Weights of a small GPT-style language model, trained from scratch on English Wikipedia: LayerNorm before each block.
MLP neurons of a small language model. Each row is named by its layer, matrix (up: input weights) and neuron, and shows model dimensions 224-351. Each number is 500 + 50 x the weight over its row's rms, rounded and kept within 0 to 999. Numbers have three digits each.
A block is one neuron, or neurons of one layer that tend to fire together. After each block is what it responds to, as a language model described it from the Wikipedia text at the highest values.

L4.up724:483429518460472467580440503522561553466485476575533412540548557416587442426539593516501464613561478515505523552515602560378446465405537502513449463457479564524451547375554489453431537554502465476435474603516496478539603439517519546492506488591482587557492469553586469487448427484518493488504541527527533499501507484496494535509478485493550409503432524482533519400457531555492501520501
L4.up1913:541550561570574519548607426534580534530484554433477487483578526405552388431419513486481473495525502565568513514438462510570431494424600475511530519461516534508429512487469552446503591597417468387490420461553487465535523577462465439455490435483512491440468450444548494525428494564459532461516508432524536511521501465527480456459510421533522387468515477472488438507486469558558531560427
L4.up2310:525528516454445537489471522549534516471528432478443507544461551388484472470487559545428489513608484507552483425500581513510584597474490510401491536415473431470541560538456554490511568510497450397463507437471498540513462566488534455456466442546516486538442443414606479493530491481429437565528557512505472499494377542502500529325395582554530414495582589474445484528467467470440518495495
L4.up3176:473483469542444499514425618471536432565457536451501495385467551450498529426523539519564427582430536523476481559421477443523438539477482516492498460471526508473535581593484547551639487611556471389510504488513446477549539503442391536486549514549493530538472464434468502514493408493498576639494486531515580493582534478538501396538476590486541428512559452460549404458474435498527529526336
Mid-word pieces in headings

L3.up2063:417574496461481553549541474497474472453554586483505562532433429564526487516503505567473565515546518582559602464515521454472423504406447494513563445427517522596425547531446542514560543501417585549486426381476516509541486419518492466488462510566437438535520515519486494460484439550525460533486512480504508517553533506435448552475544587508512536527470453478516546504501454572573519485524
Second word-piece fragments

L4.up65:485596492461543582491603527538528421518551533503532557574551482570344528603484472611478494515486475544533493479530520379468517603455633464556528592493529566479545458458452408401482533505526532397546524525390600360467527468544391459570466529505486469471564461472538588526498462395474434616471512528474497480579470388548580461528496476511486593540530532439547502447471520459463563482463
L4.up204:499450427562500561524527476589461579453481426554506565522573527498523456536523532548580486490406429490503485420505587497456568514412482524419429443485469497422573456408485537421483525537551496431489481473464652485522502427479482489438483539545540618461516463497439509468541475490508483490493473493480505543552586388519558486513521475488540491507440423451451471432459532582513446518597
L4.up1603:543515584518460466416399421523584521449446416561496565432508526493534504483472573550459559497457545443549523442479561550484553605500464499503450552558638515558484487491595583501480570443502491469569444448545641529533529494504479498438473390391531559531535413525527446427500433526516391520432472464525499422520527506494489474494573458484540499548565419548542523479521549453494487536453
L4.up2817:598526575551513530470467480538523611543437525465445522521518458382522460504539477543552477545648479508519581591575425447556502543521430550431562532474507411544527440509538472546512561539525494515480564559413498509572537515493550472508508437470595596478543493485540513548528509440518487497573542478515484358548503588554461443505486482454572480540520493505517513535566571517489623534510
Mid-word "rs" fragments

L2.up111:475563537463552486637504505428371531571495478455551547445577491501491500566455575481494484422498597478445540427541412523513468414462526528444590464428475510543512533493427553604522434437509531532604485500565497529634499511522540500438559519461473517564453499429491494512511529459568540434553569550511504404447482552455505516467554422566538540483392503553595464502483556501438467475465
L2.up124:367586541544598543487418523579518587572581561534438521431435403515492539490400520510534494593515510524508499460467534496590528540417462488493467548470550496459603524559521495442493502506534458549488486549481505508588563495472494400549515432490490491504556511382548604591464432485407459527457504548521478528531503503514459452431464479520581552514438425441500483511475428492463465491461
L2.up174:462577550556508484562515538487549568490548598470447469510488526592497503523503530500449437488527538448463489605537474441516514483633564449577505482458488531477451476512452535560525437494477476533590520554508418445554473508436557440421511517481550447503556552476480436501576432477525553489534544524507521455556430413485463420498458450394502484438427520442504478436447564548533553637392
L2.up176:532570420498566511547572521511489455570452499571526552554509530484496554544489505550495479544544489440544489485490546466475492560521537562513543479493451465474529447530464537558517443498506506536490453438570485539511535522566448598439484495648559512522442438449451509568482469462445407401469508512461466479484517457503407453520520523555395428538429512509498471494457444430434471565492
L2.up180:539497474548515593462502450478570494501534472433459521488496512462474591469511436465579560451497425488560443504533525547458504589552498520522499510475472513495517465601553492505495491534499439451549507522477475483590506585578411509535448479467458479521557473520530487549476545541516475582450445456500520569498511413584548564614458489496495479495503546411468507485448612530591590571486
L2.up264:518505480400552517504465594465611525503512466490542514462500492466421503454625558515438484553527484424557476579518577515516456536561548505420518526484467524436486515507526559563474526481504508495504588538423550470493481439516525460465440476449533511566446454479529488529493551508502466484356515492476488525565432575501555521417528499545432510497516548484512540563492516549515607531538
L2.up531:538535457437530525618439495551517417536441550544442548465455500528456471548415544465477414492583569482538508611386545442479601554527499524535598512499511466459573450543539507556522542441531466512514565567538559517465522458560494498518532437562430537472561460471491425426507456540497578415487570492610492441554476495464586473461553426469457529447529417573468493447462486463490417563477
L2.up755:539514436521553468497563541458565491497425461591408479480560478583532491429535597465625432500514553540589425604475533479481566627590433539443564484563480531477533527532564552470408568547471427471570505543536581434453488496521517428527463486524501443489549484479484500493488459467443490484529504461492357372533461564467400494469597517477480464538476445511513546486459555501484614534528
L2.up1517:554451501449511443567511504523434464529565500485468568572534508581462468492437482476547405516506498572497479557409554530539558498399461448478457433560535460598470507442570506417426441474568392508498524447568520481559482533450546569569516549506462479501459573445519513375523506411428478528447474470443466454507521473526510486537473454482562408473461495480422542549366511522445494511542
L2.up2055:489610595483487481499435411405588527557521433497520501564515538543430522463511472547514447544522571517530491554483428589497537528554459566476466469485556480574434584514473572526560510466547479572535581577507568497435474503575553596499446496537568467526418477487414408482481437553498490517441513543486480526498473484519501472473534605481420544507510558500481483525527444536442503490508
L2.up2258:482477551489582526451454446406616557465450411403471585513441413452472527464490470446502454481464500533542418528619579496544523520536424587546487475372563473489585518459467582528497493570562522567524459499430498531563435502462577430571511461544429541578563433515501499503522508558469542454461503455468400449558545574431529563550458429545474523462447492502497540413516517511511427458579
L2.up2440:461497497467486505489517422549559530468494451468449524517551526563434456601536511514479430476552576516503567426404509514550526506468564404504412538447523519564548542519564563450462500497598544520543512478534498516488457458459496510401416535498488497633523413501524454534548492459478542545460462480498477481490459549471447527539484499472543462420614448538508473428499481515465541520491
L2.up2939:537573513450418491478539541461370500462519544604516612547504536475432531497569462528519421537444527492469472447543557553539526526469503448450590567505504523548522504564501598446532494484512457550505411473507498542529512497498520522406531453412473553434560411482468449451543446478559584437392421512430463521522545541536348447476577467438502461536517535496546617445473479582526547493516
L2.up3216:418605519516555437489499471441514488482530509486425512574433526533429510438456454424500469498520518418463513521529546559489552516455511493455511428519537520520472471493410528497542556484563493581610543696506492549491482427586516495412483452499537552404426444429420509492525488476600554498470598543503465489537507475559477514545442424451486527536589456520613499457439528508503612475514
L2.up3355:499567514547557604476427485549562492426513497542490645492543551539458543467489507543481472485464474445488497508565456543462601556505549515510378597491502564524552522397513474481481449510503453535463559522616596516471461473533548492454458566464577525483565504458546501517491565516608523443517488504441541487515518471468565474575473438490517478504575426496517473527571633461424517414476
L2.up3368:505515527424565515526423512536559497530482464465446491538529475496465446480498590465542472540493543380595523567540485505455431423446469507475543548493418592536463424478583472483481453535463498461491484524510488555462457453471450557461482572571529520406582547512462465523487464577565616421560530518562456533446494514507526550436492549468565579452490523485459422513399472546519453495456
Mid-word subword pieces

L2.up90:541537490495513487479559555494463468483521501467484485510478414518423434539540457453503464459531475482514448433424504445469416439544581464498435411514485421495498542467511556511472472452469492495495419486384582470542542508559502561519473467489541520482506502483514479474479502501489498398476560626438511506474478508481567471507579621472500516547620537534424564468528509548472548450477
L2.up281:420492415472491499521458548539526485460485559488545519569561473604502400430469515433454435497491468496520650501474448538559518429484572545444533540353545481620455468513425564491564521432582420483478504523490558536459520529507509508573496442507510489500528464492476551542573516506456452573429519542496548520519530426463454434514475572509448470431460509406474505547540481598512506582610
L2.up282:489512479479515507554463481456449436563446495577502509476527529454433448556544492493477515458511600566440613415519548518542495660468493479518487424514564373548535482486484576515535541522554519555504428496419516574490560509428483542552514542488498525536475466506542491533514465541573428479465500617477525458594503456487526471554458594605510556445482526471523428504512423514444547461462
L2.up391:430500475466562510507553517568509485600472566481498533582508528500424446485577544502435505502475550589491483417418502582498493526485468488449549474441509515445467503410476556473446605578531538510536476467571490484502486500641521546478473597488409470486538443558498512478487496611493447528486469491461565503487479592505422482508445564504437435482457494560484541409512489570422545473373
L2.up1091:512546548516589503514528533467584482487459562478433481476521431626490492517566507532579545459547479513444517415514507555527519528559456492495442497464543433467612529554512536516423513493509526495518591523460537541432464453495463461501538549417484440454431553449551404534557531493507481473452463560548531491506515460443500571506350482500464536436541448520557546517557491464466463458497
L2.up1151:495436613486470571525547511451518489552585502362528596467542471517475576583456553571540449477496451535488464448587470453538383453494478461461467403532505634508490465421562554439602515465541587541456426545518596522510435599526495582524463513452445456522472493535490519485507401506602453507453523477496564528482486468466458591416486453548526438431499507477471437576469486477493531567607
L2.up1184:543496627511501527572499519492459499512530631561467554537461480462488485534495437465533486477430499548467519541456525490509581468466509456480490450570497480443502453484477511453516471469557505525398523482495432527525512570455489462458444518495508528521531476422528492511539524503454447559563483487500615544497465572458524516554430572518436426457476428531449471535516577527447412540456
L2.up1762:404521545448541551563443540560472513555461491525438454463476510506430366414580452475527599559487471468549513581487455504436478580495479534483448438516507590438495486550548559522556529569524488527479438471577541556551505587448560472425479544421458394497536454436487444541615439537442428583530490568509554510520551499525461374394529482487527546490482496557534487428608509525497530511379
L2.up2235:526493473516539453525517467481478469441637500516500504515539573536515429532478456418469670435458418515496471566452551478556496518549570383473510564569540533424456498480535516587538546466533380527483520532447492573464400487472495501594529540535464488494513418468467510463485501532518442464518494473510511480499495486561546522549517423503435444546487510489483483483440462589442524525431
L2.up2560:418470521487506511501540460476549479567534440476444562457542489525542497578514476512513464487419511633485480438587488487601534495541479519414539455449551442401512495473512392453547515545492580550530525476485437555582541576572530534394406530553351442453545468461487520405533446529432451434523518528501554495529480480470471513501467473496498516485488486445468498486545478539506509436408
L2.up2680:464506517478508492603412462526543385494441557545519602460478483519483493520534543457501515479432483542477497529545538613596533572543520456504513534454438416521584505550553492471492506609558591399542475464552530493560606544561461528539431507559416535487434557414541517452482458520468553465541596532471577487511542497581548453538420500487451507510431496369497539527534466481423486484471
L2.up2798:483655570464500575661500541497506580656420509530455495559479463523523440609576481487514481490528502531506508497476562477539509569466526515574490521557547476504556477516502477475477460511486535467502515449523578449573532487435530463533538419490505379522486513493535568451531624459482493450513547363441577525485598476461508498501591461482444540545549537535466542360510500533458538500487
L2.up2835:514421606483521583535479519551523428527431502482506488469445548554550605516433556517568565505493481568521408452378499505581554463386492465509523513511511506452567393387492476462514529576529487506522485525498495421550422569499469473469483422545483503487631447486563509486550535582539545493398453414506584591503501520563458577513592462454474504520495535439512482445481533438467483601550
L2.up2837:511445524471432444468464532413608460447517523591473507516446537454444580585493547465525474540518428496472561451466504447595546454514455521442502493433586412509436453471459472555530584518469532496476438474433456532501612511442367586511523544507479549553459547521501448475466377565489482618463524512490528506572449522439492431510491517490501519497478455492509427572531537546485484580468
L2.up2892:494475465551531558613505418530582521556513432558499442505457497485457495378391517458422449508489496542493543444457583528540508462492529499390565504492514472395591448501501499474480578460554531464450486441476491580483561552510405493529479488467472430502560494426530576501507440530373412398494470557457479496570586463525479423498531547511577493513440533466574474541551507524447508494417
L2.up3129:535560481473420526505558522524468556486494512528511521525510416431408532517465548512605468485392517552457512499581562493582398522656568428500489348549434417513554352513585593487486509528439509480495398512499522513486594540456547574447490513436469531524531553643479480500545541453458512484531498425511488517542502436527412463433492629481509407482419582528452446475536511553484614546502
Mid-word fragment continuations

L3.up876:429521529469625586499558434478522592502521567466533512626483535445492385480521498411563480501453503571467496513489576479509473514488541489435496501499587491418511532526486515444526511474598481522482500500607477511530480475468541454499531452540539503479499517507530438401473535463606483430435562476509525504513586572527471490488496442541535544460562427434461534531492462555510531529365
Word-completing subword pieces